python train.py --hidden_act="gelu" --norm_eps=1e-05 --rope_theta=49500.0 --rope_fraction=1.0 --init_std_qkv=0.037 --lr_head=0.00471 --final_lr_fraction=0.0 --max_seq_len=1024 --dataset="wikipedia_en"
MLP neurons of a small language model. Each row is named by its layer, matrix (up: input weights) and neuron, and shows model dimensions 32-127. Each number is 500 + 50 x the weight over its row's rms, rounded and kept within 0 to 999. Numbers have three digits each.
After each neuron's rows, "fires after" lists the tokens most often just before its 100 highest values on Wikipedia text that the model never trained on.

L3.up697:403491462538519450561556441479548425486511466519548550414560456564533505447496523496529495528507463414527512511515566500487488545620480528509501564531467566465552458558459443461476514535540452474494494554515529482512469515510474501535453515531548422539428425481485456575462486509575525514
fires after: ",", " age", " in", " University", " S"

L8.up736:494499483496535393525399532437464537426473523487493587483503494463409581474479423414490468507472505597565521477520464550449536513515524481530501533437485472491427418474383463520521430606451455535621500589526552435527526484501596510506640482468457472460480496384530501473574465475481615570
fires after: " ", " were", "|", " no", "er", "\n"

L5.up12:508543462579554499461540510462586456509467436541479483513505453659538437450517505485580467499599515520481495426492611461515457494499484508527505539439503443552507458467574400538501575416553470625487493471435541550501471525530575501414548516562426505370403499530421434508493601484464514546
fires after: " in", " Al", " In", " his", "ch", " the"

L5.up34:504504528488489553489514518404517504547514476517490424495470526429511451493481497511556522534542443479510537486491408560454566384535546499479510528446463557454456590536440528463521441600494542510596510533558467488478483480536441508524521460487425459510550512415592462503582525458529543456
fires after: "2", "0", "1", " due"

L10.up721:536538529606502601469421526428535473448584529506440534510494515592568534521427501535478475474452497532518550526518467500503573480480536438481537506497483530409587417501489455557516516558417461502589560578604478458522493415485571586568465539512556523455358462437535522528482548493511506486
fires after: " ", " (", "–"

L6.up626:549396494499504469504445481497484402492466583553478527593440502442523466507453466486508458540515539514386533510496548596418464457591447529501455603432478485553477498495429493505624515561484505564563569545545516543487573525444504448527600435546534463530439585473452438526508482508467501562
fires after: " ", "==", "s", " |", "==="

L2.up542:512451440507454591493523574404455454502444540567468541541513455454445512497467430521514562503574469438537506515476509574543625551403458462516491477406556501423609401461509544536480490488497477533475488550491541496490411487573531538553564460564405434510491593555519487457491552549522503469
fires after: " de", " con", "==", "s", " re", " Con"

L6.up196:522543563444453358556453478516445603471464514557607443503543477562432549518519489526530580632517502522535534531555532579439554510458602503502513481472515506551468526575579403496487465510526541523390501462484475465434555547513524492569559588492522443475512482503508517529370503528460526462
fires after: " |", "s", " =", "\"", "---|---|---|---|"

L8.up576:525550482552484590505459450470446454498559471535544400499513482550342488462437488487511523476478458433468553456569467492532458444375614548547508495512473502508487503453467376503480573562519557484542456451527459460430455460482526508491597463489533517447542516432586499505473513478511498488
fires after: ".", "\n", " "

L8.up80:555495502432464557479474447497530455445508477473487431424489458570498493519583585548439524527451561534444558575507417501579473593453441480478418525523489472586397474600584515511465548471474473550518565502468574528579568577526536495429399519501487494486449521503516465487513508472490545426
fires after: " "

L5.up484:483487468512483545440504396527530542498578467482547485439524492470575487409420502527518544502483470420507399478557504595543436477477458444484638473498620506432403482444474511489518535429491537417419616486508573478456517542534502424482521454545571536492446526555462572473475455567452512504
fires after: ",", " in", " of", " to", " de", " by"

L8.up519:479526440537393610500515518451525456495461544437518385463435529441478495408439565481479526559599495474600527545516561469546532452484496522493455506436568481500395445512535558421451526508505519590450563440559502458417529503424431508546588340551473518349578474527508478442503466512572519548
fires after: "1", " ", "3", "0", "5", "9"

L10.up252:571478481429501498407508508557616481516496468481479551472482466549428559507448389614468520545490500444456559473495500411519425481545466533541511414459583526493468438538444500390518457571483502469454499419519503397511489422464529430476466475563472430416531534556474546484508533583583435469
fires after: " "

L2.up711:478502513523525515450446407514505543391452524497501426514481517440471514484493457459506520475458596539477510520425506490501544496533466426483504450547516602513495576495475470520537480505482527566441516512480507489501557509496484530581435495555429498479541568494586466509476458492540521479
fires after: "1", "0", "9", "2", " ", "8"

L5.up380:435423546493433477467576531543531449523538515485507465488501483511589435528525491587557547533474460547507492522416459546488508456534593469525503470452445456555533535491405567548407470488571490522510449495560492539486516576551479472489455516524400490488470409488477523490465471538505543511
fires after: " a", " an", " me", "a"

L3.up646:496541456506471465531442510420413449384428537556517530498466485494581427437542510534573461488554544494528575580472491622512580474459558410526495493480503505534589518482454472533585483492541547508461488611508401431487465516616496434458425492501573578525425397444456439521542511497421534449
fires after: " pre", " ex", " ", " Pre", " World", " Chal"

L6.up422:489544438453473539482471453457457434444456428515543495509610472445440505485344588593522526582519486459551508475448527562467522452548508462556537454509523591446503539565548525481428384479546485481546539479465534406458535469596560562524586528527411525532513497455490470432512480443592490429
fires after: " |", "6", "-", "8"

L5.up151:479524453489482560426428499526553430473511490534552480464378497494493510535534471543507403499462585498481471568462499542519502490462476474485478524452482469493473463505481529513552507405450469534544550626564387555484511482580458414498409441570444419477466484613573445524523587572539548429
fires after: "9", "1", " two", " con", " the", " three"

L6.up439:534513573500480516494414440427521554472538412465568573498532530525547457481427586473506476525544531476478432504412513494469467535513574422385508531385553543508532507492511441398478618428586571505500531550539520473506600649471502507490424535520471464584527558579491495446468502488437560364
fires after: " |", " by", " ", "e"

L8.up749:514550485529518438606561541533436534412543461402579536546390356496535520529542579535509512438516499472422466559479522381516618482473475412436383584454535565487468460545440593519508561528504532475467524485509479443497479539550502494539541461530450521503477488488366462515531431485446495501
fires after: "9", " No", "8", "0", ","

L8.up761:513436501479502434552528498451489501502426456501447346528555600517456494517559588475552490543404489459473516487548503540398551432515351518477468490537526587532508493541453472488455506482523451489601394553474455437528557499581481438482474550458430540510504423518475476619561516521495592478
fires after: "1", "0", "–", "|", " "

L3.up104:529482576544524520488488424572549458490539471442516476498472504465441494536557450518516579385502500511489384569449458533506375533427444541508497398484406602540579447564453531503522553523537461503512499567530491535580528515532504421678510380536462459459472421524436429492538431500541456504
fires after: " the", " at", " by", " of", " a"

L10.up442:411520498476378524487430554464496498459592559511574534528529432470495497479499532512554514501584517483457464489514554493504445495482458547507523495523529533504498527554519608493552524479499456541514491537527573555495565588499448582535470570565405509546543434495474532569468407563525603462
fires after: " ", " \"", "-", " the", " |"

L2.up653:536494500533561473412484571505455467433557434490476547507487504532495448451458490434525555468557508575525445517529576490481514459514464436508555603424488549461476415452477515507495547551461432559460555484511429537510485549551448541526533438549496502436579470525543553445523477564472551402
fires after: " con", " p", "-", " Con", " per", " dis"

L3.up151:426472586449499479537527484474560471580532451486574551514536437485485549584546517539556499500560523453561475455482469507442475536565546473401540487412441372485538484617580479472532568534471469523540550386505501517521537553508468423479490431531564509494436505479467495547511589506442485539
fires after: "s", "S"

L3.up559:504538519583511496480508489476507437499461480515546487479458523538460449383520436450550546553560501443481513541534532473497570545426514477590482487491541638582505319478521492552430559493470482465470456463417480460476494530485488585498478499422503558420437487537443461501460451448436510458
fires after: ",", " in", "1"

L8.up481:546485490443461410533427573514523467444520478386504472564451578458421432591551523526557497404563485502459437515374463517597537499496533548578469455399493532592468472492482468499473490468486388504466499588536505520567554512645564519564536536520458425428518437496439564574513492531519482549
fires after: ".", " ", "1", " dis", " ("

L5.up321:503505467505452550507431527404502559452463576426531533481359507434434562503477481454565594448566547508467455539482430468519589519534523470567483487452441433475475523481455455478471531514559483524577547564505388524514573474596555466522376602418462485496528524416570561524485562511531494505
fires after: " ", " (", " De", " pro", " are", ")"

L5.up316:438487498461469544530478460613500567487493496496544499490564400483484495450492549402513542557537541582383555476429498423508575524472522437571492467536460471601515512471470525434502425491600415522483499517434507442519415503431579526495467467540426538388511493531485487443490444504511572563
fires after: " (", "0", " born", "\n", " a", " an"

L8.up155:428487490540447596550494529613461408527494526461572437541541511469477559538479481532451501492423601556511488480458488586471420459563518552489462461465516427507549476411506464451502510471597492506460537623528441431544441463544535514474499425443414533524483451414469439498530420416431489522
fires after: "\n", "0", " c", "s"

L8.up514:474423476478505459536570504480523562593525609434578589463482584514447446455555487495486477520459444515466486507540470521443472475524426518435396553541460441589528539529489570508514518596552508503462536440517467439499506505461578513463559503459521417410477474499528429559550646509465552512
fires after: ",", " in", " South", " of", " |", " "

L5.up538:552481514402558460571457505526537483500453606435481533470418437569536515559488502560464473531454477551561444422541504520563466537485493558494512484479470533516480446476495505482520500483463513508538524519504477552440497550417446444474540458502545506524564400452446493483535473648503450435
fires after: "\n"

L3.up661:469467569477502532428437393510519479393415436484474489398460559515597461499484490531486602516484457467360411528494558392528495536503441576535515457523489449556512504562494599600453551514572450509427580496471458460514516551563517457520500425458480523527483434508452501495490493553470601580
fires after: "'", " U", " O", " in", " Na", " the"

L3.up699:521553438507505522617526545555419533440485543568437556495493533521547536528518461502531579500477652567466500480451512461515481358486547474509525461451495538490463544436546480474524519438541443612546572489510502425418485456530538481379548501522426513485460552561445570511452555542511563456
fires after: " (", " ", " dis", "\n", " re"

L6.up79:474454508443492514504566486456521451549581479421567561504473461354457466480627502438506610484480469525530484445535473536513530550501472502620481442457534466522416523539597530511420472421509520562411568513627549477469456476494463510572546483531467486404454516487520466498575398560495518557
fires after: "0", "2", "W", " |", "3", "″"

L3.up316:519410579463489491527484443472498430529505512451528482499411499524507481487578383517503562477527456446489478512520491503406540492481532536510476467565486501416551414468525487449576547476559493551467549461481566545434473527439592431579509538410567501504494450496477563483509485562557493521
fires after: "'", " of", " Women", " in"

L2.up266:466490534458561472468477444463464428484500439519461499470501508586545516540488485436463546555534528505521594462486549553521553462603493436538521462467513549471505442585425430553493480474527493450467503509587506512488528605624638396511499427495404519538566463581500496440449540521529549477
fires after: " ", " c", " f", " p", " m"

L2.up446:465452547476517510515521489508446464517598465495529522541495540494510541438546541500601485455546556506531510534494568453537523522484459446456542507474421491476530491448448479493477457500541593430675493417513565478519595560500474530513519515432472581401509549485472393471477449438557530500
fires after: " A", " one", " Fa", "A", " Ma", " "

L5.up708:463415440524439449517519498435468483460527577459471489392549460465596472513444469470478427602474544491419461484510451552656594405548470409530519461502554592508580451457441518538530496506553396519512467450510468474404451470630527441535542487505496439589429475512406490583514392507544563536
fires after: " ", " de", " pre", " in", " Pre", ","

L8.up722:526420548459524499569552479443419438431545531503588449539510469498495467552514597477443491501466464453588545457525553542546561375435565512530496384480591472469487478471462525491495547527576547546417558491577508531470447474517511497526487426574461487593543428428506439590574405428470589383
fires after: ":", "9", ",", "8", "°", "0"

L2.up420:432416558427494525519463461496448595569556522459526546542526614465481598547449548455453524468482491457441522462435519445467481566527433481368498475506536472479412539546421500450396480435448565450495541509409481461451496572556424519562535471538499548452534533430435453562529516451487522481
fires after: " Released", " A", "″", " NRHP", "As"

L5.up527:512501428547396539553543479554569459525607480576483407433505505582557514500488546541468533442555532523456567514468484485526460478492471442533472538464439545530479414443474559448454552447512451495588513445474547573527469492393443459495482480482498625535532515474475480530527471640499501461
fires after: "\n"

L10.up518:500464549474520489559530525433423469566579576506486422492444533504495430464512469516483462504584520534520520648500483432474570407508481601487522533505504523449416546450430540534427509416515534468491525518540532503471536490502440542491543518511517539585477529445431517499458527615459541561
fires after: " ", " Ministry"

L8.up452:535510420510513509494505406530546525476528453429487562496499505469433422476517395586511456458538494474445514467571494485519550576541571466499607484466439594579461534503458450383506473413482484526443490427550513483562556562545513479599453536492547514482536447528549532576476485486449456464
fires after: "2", "9", "0", "1"

L6.up419:424467514542419537564418482468514444468481532497503455503421426570528447493460552418547440489505557600515541473521545483552579587465483509491507330494489464522488506507482427617493555375492417465486467487562538372588410447473485473531566535459488525439573561467533516529518514487582440488
fires after: " ", "F", "T"

L3.up183:414458437471570512376517490498451471512492512478534512453466577591495424496591549457502437589508459396566516526467470523513605517422511496489487493499418521428445551490542477545520420510493515580530539512497489447628434485462539562497554518538540614565494435533533466430470539492489460445
fires after: " well", " such", "ing", " anti", "i"

L6.up572:509520560450434436559563624482486479459435455485547499548525505452518450430582491528507620599532484574423498505500573542551471525512493470399509508400491480563533534397473539539519633446532506415475573525524485416575471581489562488469524549485439509446523572470373529491434475576477556485
fires after: " ", " |", " f"

L3.up96:533456514492381530559559518520484573509524527566595443479469520484517486540352501566484441456502570413496606425510365457520564494451568562427502568388464425554486503532516511519532479443508476578497412464518483455467479444498523512588515571498448510570440528530458529559527515464498488522
fires after: ".", "%", "\""

L6.up610:524466452471493464479552545494404447557577400438521466554566557487502531477562516483394440423514467549467549469451419538526427544507419464487497584548585455408529494456418510531460531499511536502480496437427539455463480467488359576516505405566530465541508498460480520537433595561468463498
fires after: " ", "And", "–", " NRHP", " gave"

L8.up718:513559464522384501552400412463514353536454594454492577491458481538489512473563550498592535517518466484557477392485410453440604550529559531447419402469544490490541469480461504529480526470543451482478481581490563506535443514431492585526494413532405516493464554576503484461481392486559474528
fires after: "0", "9", "1", "–"

L8.up175:567486518551503552505558560509463420469461524414455536491572521409502627461452485510523595520515378527559631525443509422522505465495481476511506572456550562473502458549495530498477379518490510510549429582485428584496444478501521541489410548463472539450457437461544468490521524466591546524
fires after: "2", "1", "0", "8", "9", "3"

L3.up257:530472518524470503523380552500471498467524613511486538518571534557478522449520482359538581555523541559523456537422494442498532429547519525479506436522600505557470583466471483508460470437532494496427453496526379548442540499507607482572360469524497545499527554474469601478469450502556483413
fires after: "0", "1", "7", "2", "9", "6"

L3.up136:506595468548477474448479520396456505491485484505514504428419442466489464457462566533497572477466428567455614496509509555485445535516423487595541416481531384449504499420527508547569574552568474535508593471475419463457444443471508530460536485516479540453475476500579523534554514464458482488
fires after: " ", "1", "P", " US", " C", " U"

L5.up95:515541489485475534421499486522501468587524518515517473379520493549441562561529502452494482502517599410522492418582463540585522484496470561483513468474526453548466406451412447418492521510446475534536591446440595543595536462491501457510430482559569511495469413419468438496427523521501443498
fires after: "\n", "s"

L3.up560:500488430569510420481427601404451468495517475539468392459523495396547455532547529414470479486522440498495531466514458503531590444539487614427564458462510579649501488527469466500429504455516514583603603478513563524519573533490504485513463477545526546504404485504485546404513489430501455435
fires after: "6", "8", "7", "5", "0", "3"

L6.up514:489565492481452553460521577477418540541586560509503560349424549481586490478515567555508539425521462551436484488592508440458497504525524462472545425426553512442542454543535473538504571479545509492432557538489436446416440489534512534495507352558522437492549491595485459498434417566544599475
fires after: " ", " was", " re", " un"

L3.up227:538438506450520540476497462554430466541386476381387494483423544472412649503574486457575537556465505523495449450526476494640475491467606478499437580411519562450631522473442584526535562527545542512477498497571512578447491421468595477509474452521486452553486557453526481565479493396552446534
fires after: "0", "–"

L8.up182:483473552445520443416519489526522564494487447465488558618591429558575499425474546421510418517465517391525494524530462473405527472451381559470512544476487491463516605475499466452420457575545518489473546543421503464412558526476536489511455501532482505429476474462498508447442538511437500413
fires after: " "

L10.up358:426499539496450520552532498468471405466467574522444495504550463577492375535547463472544492501476587452483477471392505491490445419480458536478505561446475500448528463555564510464431451528591556465536513566481403471445504487482611501552488552520484475427446528449498534547539484458511540448
fires after: " ", " ("

L10.up439:472507405227463454502461511490453468583517421464547506547488526462568529437584444438481555496520449509553550488609500597543558552516556552507470540456531493562510488492486444508523512502534535513487561537535466573425356562519409445528486468505499484502392493478500468538474465444554549501
fires after: "0", "|", " had", "'", " did", " has"

L8.up457:561510482503436451461495364416538545493527450454530498493517527593394436450503408616459574555482417476442476549575457541474496441430404517497501454470508479496434519544520543524467513504455555478402558503508469455579540502640453406475491510454517436534531466481512498383544502476539520424
fires after: " |", "---|---|---|---|", ".", " age"

L2.up63:382324535521458433469399568419436592452476474491511516545530446483549533501503467407572480495407495457483488501484499495572562529497429411460510543448542562495549527530535489557460573479489559434458476535552542431498468463506497471444538497451526426529542477513418533577460551562471577566
fires after: " Released", "D", " Mad", " Col", " S", " A"

L6.up25:546473470520534471563496448525471395462507515387557512531372511349579471517559546458478568492500566565475467498441477526527474521495505498590478498501488468534453418542520408539496431599472490548542568524597494561536468498489572572548464505560544435511523529436520441522498503494606494496
fires after: " ", " (", " con"

L8.up673:542539452537540441415522505484489506475490578487457586451515476484513489482495477419503486533506578562410544520522431532432444589503469501457460534354454481478454491586501523485465486515513550489562511506558478497509524551484581507504482465535434427384456576511519403541523588465505545519
fires after: " ", " ("

L2.up385:473525459498517526467428598428516511467479511573468579570482459490470484522522613571519605555577423499503430454472446459568442482491469595526546487555496533492584526533541369498540481395567538505529494384502498525551521511458407396499502461548460494502443472495480468579516567473456531534
fires after: " |", " A", "|", " Mo", " Ra"

L3.up298:501560491436454509434516435499546572588489539533543553521510506524455592483481504574509531482546465569478465495388459509448535451489514517562476509474518402449405541469509527450543468487583505438456510468476436453441408516489607469551531473562473499440602506423506463472489448535506427557
fires after: " under", " O", " of", " in", "o", "ro"

L2.up151:556485465531498478495442514448484457521525528480587434542576482573436484524511532542565503575429481485520468543530509503446486489541557498583510516464531454548526388441472588521489501477475598597506518499474576562401525474616501459401528538483445598376411495436542440465450483537586580490
fires after: " |", "\n"

L3.up420:540452518577490379423455501511471543539465493476573587432540497471453534506526637491558563531474454502456498491507553486478536409445457565474489485542500520446533526436501497496426475511560469482457518438505503452588474430534457469416522516520471542499468440485418405385418517526618534518
fires after: " one", " A", " E", "\n"

L6.up84:483552516521495478481550482519540528421445500502544505510526505528425508473520407509387545460472512541334508550544590580487439412467500490504618489471471519632512448460558450448539659468530512485425432466450505446504448528625511401547419522496533453503517490512473522502453514464420419506
fires after: " ", "(", "s", "5", " ranking", "F"

L2.up45:442481548513550543484526542475553587415508523526489536404486401605482450548580509473475528603555530549595481454462488425511507485443511510494515576415543508584593462552504534569573529401469501474522533521510447488561547454545577468437509582514439477461444464457527549436429436479524517519
fires after: " re", " Co", " Ca", " Pa", " con", " c"

L3.up97:520574519419482489530464499523427412553609567457589469569499545495522472480533458441567537551510621564447531516509534564573498552540508530526534591439545449519388462534418479476500456481580558523592432521542551476535495424531429446475436485576471476473480550443543473607465519510509495618
fires after: "\n", " Po", "A", "|---|---|", " Me"

L3.up436:524425550498544464484517497556530480480594512540602540448463594509522467381487469457458546523519537568555448422516524452524475418564515575551488491439551561449551480440537474480447412489514479570447490412475532598503480466459547566521536444466426442492491566502470535432457403467522541405
fires after: "-", "==", " –", " his", " L", "|"

L3.up63:503569491510501602445486523608556422468586536487515514450500555494528594457451474477564524492589492491511533527519490478448485449485558434489458498485544594428501530485469470456494468544570518547521363490434460447460507560457425571377517487507519487529557495451470489465496486416514461429
fires after: "'", "’", " We", " have", " had"

L2.up289:397490419472588533422459425491507504510422523442393402449568500539522482541518512369527512525526554494430399437413491519418532517464475516539536573563509492545439507490479544512478540429557487458411531525564490539525471490455541552493435582533481525569560513498408496441522517499459509506
fires after: " such", " well", " known", " non", " role"

L2.up431:568508431483547558546462589515387539415533524510591539595448499549434473407532478536528445514603519474560450469547450541469613526427444407528532506486503615545528471486536450552551515453515529515393506469427396536555430402589446439501563467569459416449482457505466537468489450527565474485
fires after: " con", " de", " Con", " c", " re", " "

L6.up100:419652524551514477448455426462574488422431548499505462415467509452425509549521471467454409566565459524527506541424485542435450439447525578458465422356475550458570464489513428511580619416453531556461518580491536465520566514497482461538567476590530576469509560495425570529599508484450521470
fires after: " |", "7", "\"", "0", "5", "8"

L2.up614:467453540413470475463551399570408497398421505524548526576569552523463445481479508466539523493489431490507540484535495453490470507431514504516544591459536542459395491504505469487504535410437485504559597507534441546511608596459523555549420611453468544525411448516508466519466554432491489523
fires after: " one", " many", " all", " each", " most"

L5.up139:523489426498514468508461616464498519397601528450513506453445529508503453471480514452514478574466485510555547440504508558599551368537489496538497488504515550471564512518424466473483515508466435577523631543490606515412403574499492484541547471513475530594536541459561591476437450566406570604
fires after: "0", "1", "8", "5", "9", "2"

L5.up184:574531426477450596490452488533398492451486577414550451450584484554555554502504461507442515509530500586509510562451414463454583552466543448565582504553538484462509462567490498478523518498518387472523449471487475485480535495468551525520498553464524490454476414454526478536533529496506546584
fires after: "1", " (", " ", "4", " /"

L5.up327:538516468437563513503559481491620472520561321483450426508471572495458459556510530466546519557506515476489507503556547433590400510571527532497541396424545600462486474460496473487505463483542391481467582517462568588520460497512574521490487534546472623442438521455493493441495518519441445510
fires after: "0", "qu", "5", " Arm", " gr", " Roll"

L5.up10:541443518519460600458552560450447405509442535580419508458468438442529457475518604436497465568615547494509539429543468534457491487404447567526562494442510486392485464551516552573441558524529525501428504566514537495505486503531523475486477443529455454534543507474456410542566468563486526407
fires after: " ", " did", " tried", " Turnout"

L5.up515:447426532618467510433499524473480469491539512569485473595518417578543469508546589547535482475383569383556520511511530467483527567575468441483555474514529470393524407460468473431465517491512417565385480511482550462523565495488627450472491434576443535510413451516508491461489485519543493503
fires after: " ", " the"

L6.up328:470493434590434465492474414478539536457420510539482472550476464530531415486545501429393509459545524500481539497480471460485425479484525505480466534472490538592587413519510491548578492475552467483540516446541490471510500558492544571443529590546459443511515514455468517403496434506539466520
fires after: " |", "|", "D", "0", " C"

L3.up354:473454508426498471512494575604563507573494550544500569449499545510560413513598541539469527444507537535493466435440501437461518541508373536387484460437505497559494531578515593476491478535489430589518499568510455591435491515512504403481528500523512460511460457515540459469502477521532469475
fires after: " re", " an", " con", " Ra", " Ha"

L3.up694:538548432559503501589539447564401472492543499479410457406422431478497431452528534525478523447529513466447541550432565498520425501542543534453398481521449541403634489501533431550523540482581458527419634506612437522448530580498530484451485474543465586539511564482469502502485510537460461415
fires after: "0", " ", " un"

L3.up61:543504467486474534489549466418485367491468466492617422492518542480445454495571489480574389580459400501480493478583496531494577618449511524490557410576451565576525533587456479509502428585549452520522549512490437535468510520487517587582482546546450460447532490444565455579502528519472559455
fires after: "1", "0", "7", "\n", "9", "Somali"

L5.up672:505600421499414549432552460422426517507525451526538604466518483488550550456475530466408503451534487467442563498441451513497450442439517499482355527463510460497533421529470412525479446555582511534488537583503531474452546587601481438546451462414508502601543477492460459577512579559626469521
fires after: " ", " of", "_{"

L3.up301:506455492532502496587490577497519479506493372565479566454539458493536534506485565596520491583555594513488417512455565550518481439480467479596532560324507635488541560418491430543590404505474423578499491388504523410520436423429511439480434548507479501524514525514489448453504472482513533489
fires after: "==", " In", " ", "|", "In", " |"

L6.up348:502507454563480526469434449526494500615482603421518474460480437556498579563529555493538469467464484526490461506506557460486486587460434497456463473595521547533506425523463436526472511466487408351428552407493416481506503604522501499507465485505459464454529469543565512472494484522418500405
fires after: " "

L8.up720:463494451542450457508506537508481463502549492511500586476479465379574527434439502611457469515466351463577460487493438468612449566477411476530445496552499556508545493543397596521504561499469560497548586467566573465519554412438516541610487535388389527398445415535524543491540481522529507466
fires after: "9", "0", "th", "8", "rd"

L5.up764:474421444539583559569478452532478428606509552490493477492532512577490554534494549477499488480528586533499424503545461522524523511473438486441547419514468502507515452481445477450496594452514459466453530421454591419439530482610519423506409442511480486508462492510343507554489464519541490555
fires after: "\n", " by"

L8.up668:516536561584419603443450626453481516466538487497455503459427397475545537418549468500467499446563461443520486581518480508573446469488530433430451434512479452434507492502509477424513528480563449573550529421549583533426522493545476551517564530447383597422475574542543496461451500486543532477
fires after: "0", "–", " ", " place"

L6.up602:522519499521504516479506482504417552499516459473487519541468403491505393463436421515496433492521555490529577511513496567530475557397515635601459547389499477413449473418497449469429544416508472406543455488587495565546432472514393479540563482524555517443493477505542552496497503544448477501
fires after: "\n", ".", " |", ";", ")"

L2.up458:503502497524549505502532533462421538452554487531466543426518547506500486438488479489499424490472454580496421417485479563537635575492508605487495443505489501458531489562493560520480437568498542395519550469516408500467404424544489389525582400524464514484471510527500442459529551413582579540
fires after: "2", " No", "0"

L6.up544:543555456494458539484522460573410426464540476518526555528518504486501455524516489394503491531513465487475458520485550479532412484526616464451428536477439489435558514549498439477433483484596452622477567479595555441558478484546558532563512563553497403444546437482493454613470396508551589539
fires after: " ", " and", " |"

L8.up686:580526525549524514545460558498517451467485434408531555598497385496419511423508533597535515521494483461542496447550603565445492524478463467509507524474558468452435382499498504587507530502473455533558572390454402499486589456571548490410478583476464540431469477518472525514538517520465510513
fires after: " ", "1", "|", " were"

L6.up484:490611404439432474578556500507552513516429545452433481503471535480492505494473583509533541499505570495477442513571429491467488515470541461412452474416563498463496511466391477465562433523506478505445495554482525473522538526536597607453554608512463569502475485521513546493456534635636474512
fires after: "0", "1", ".", "5", "\"", "hel"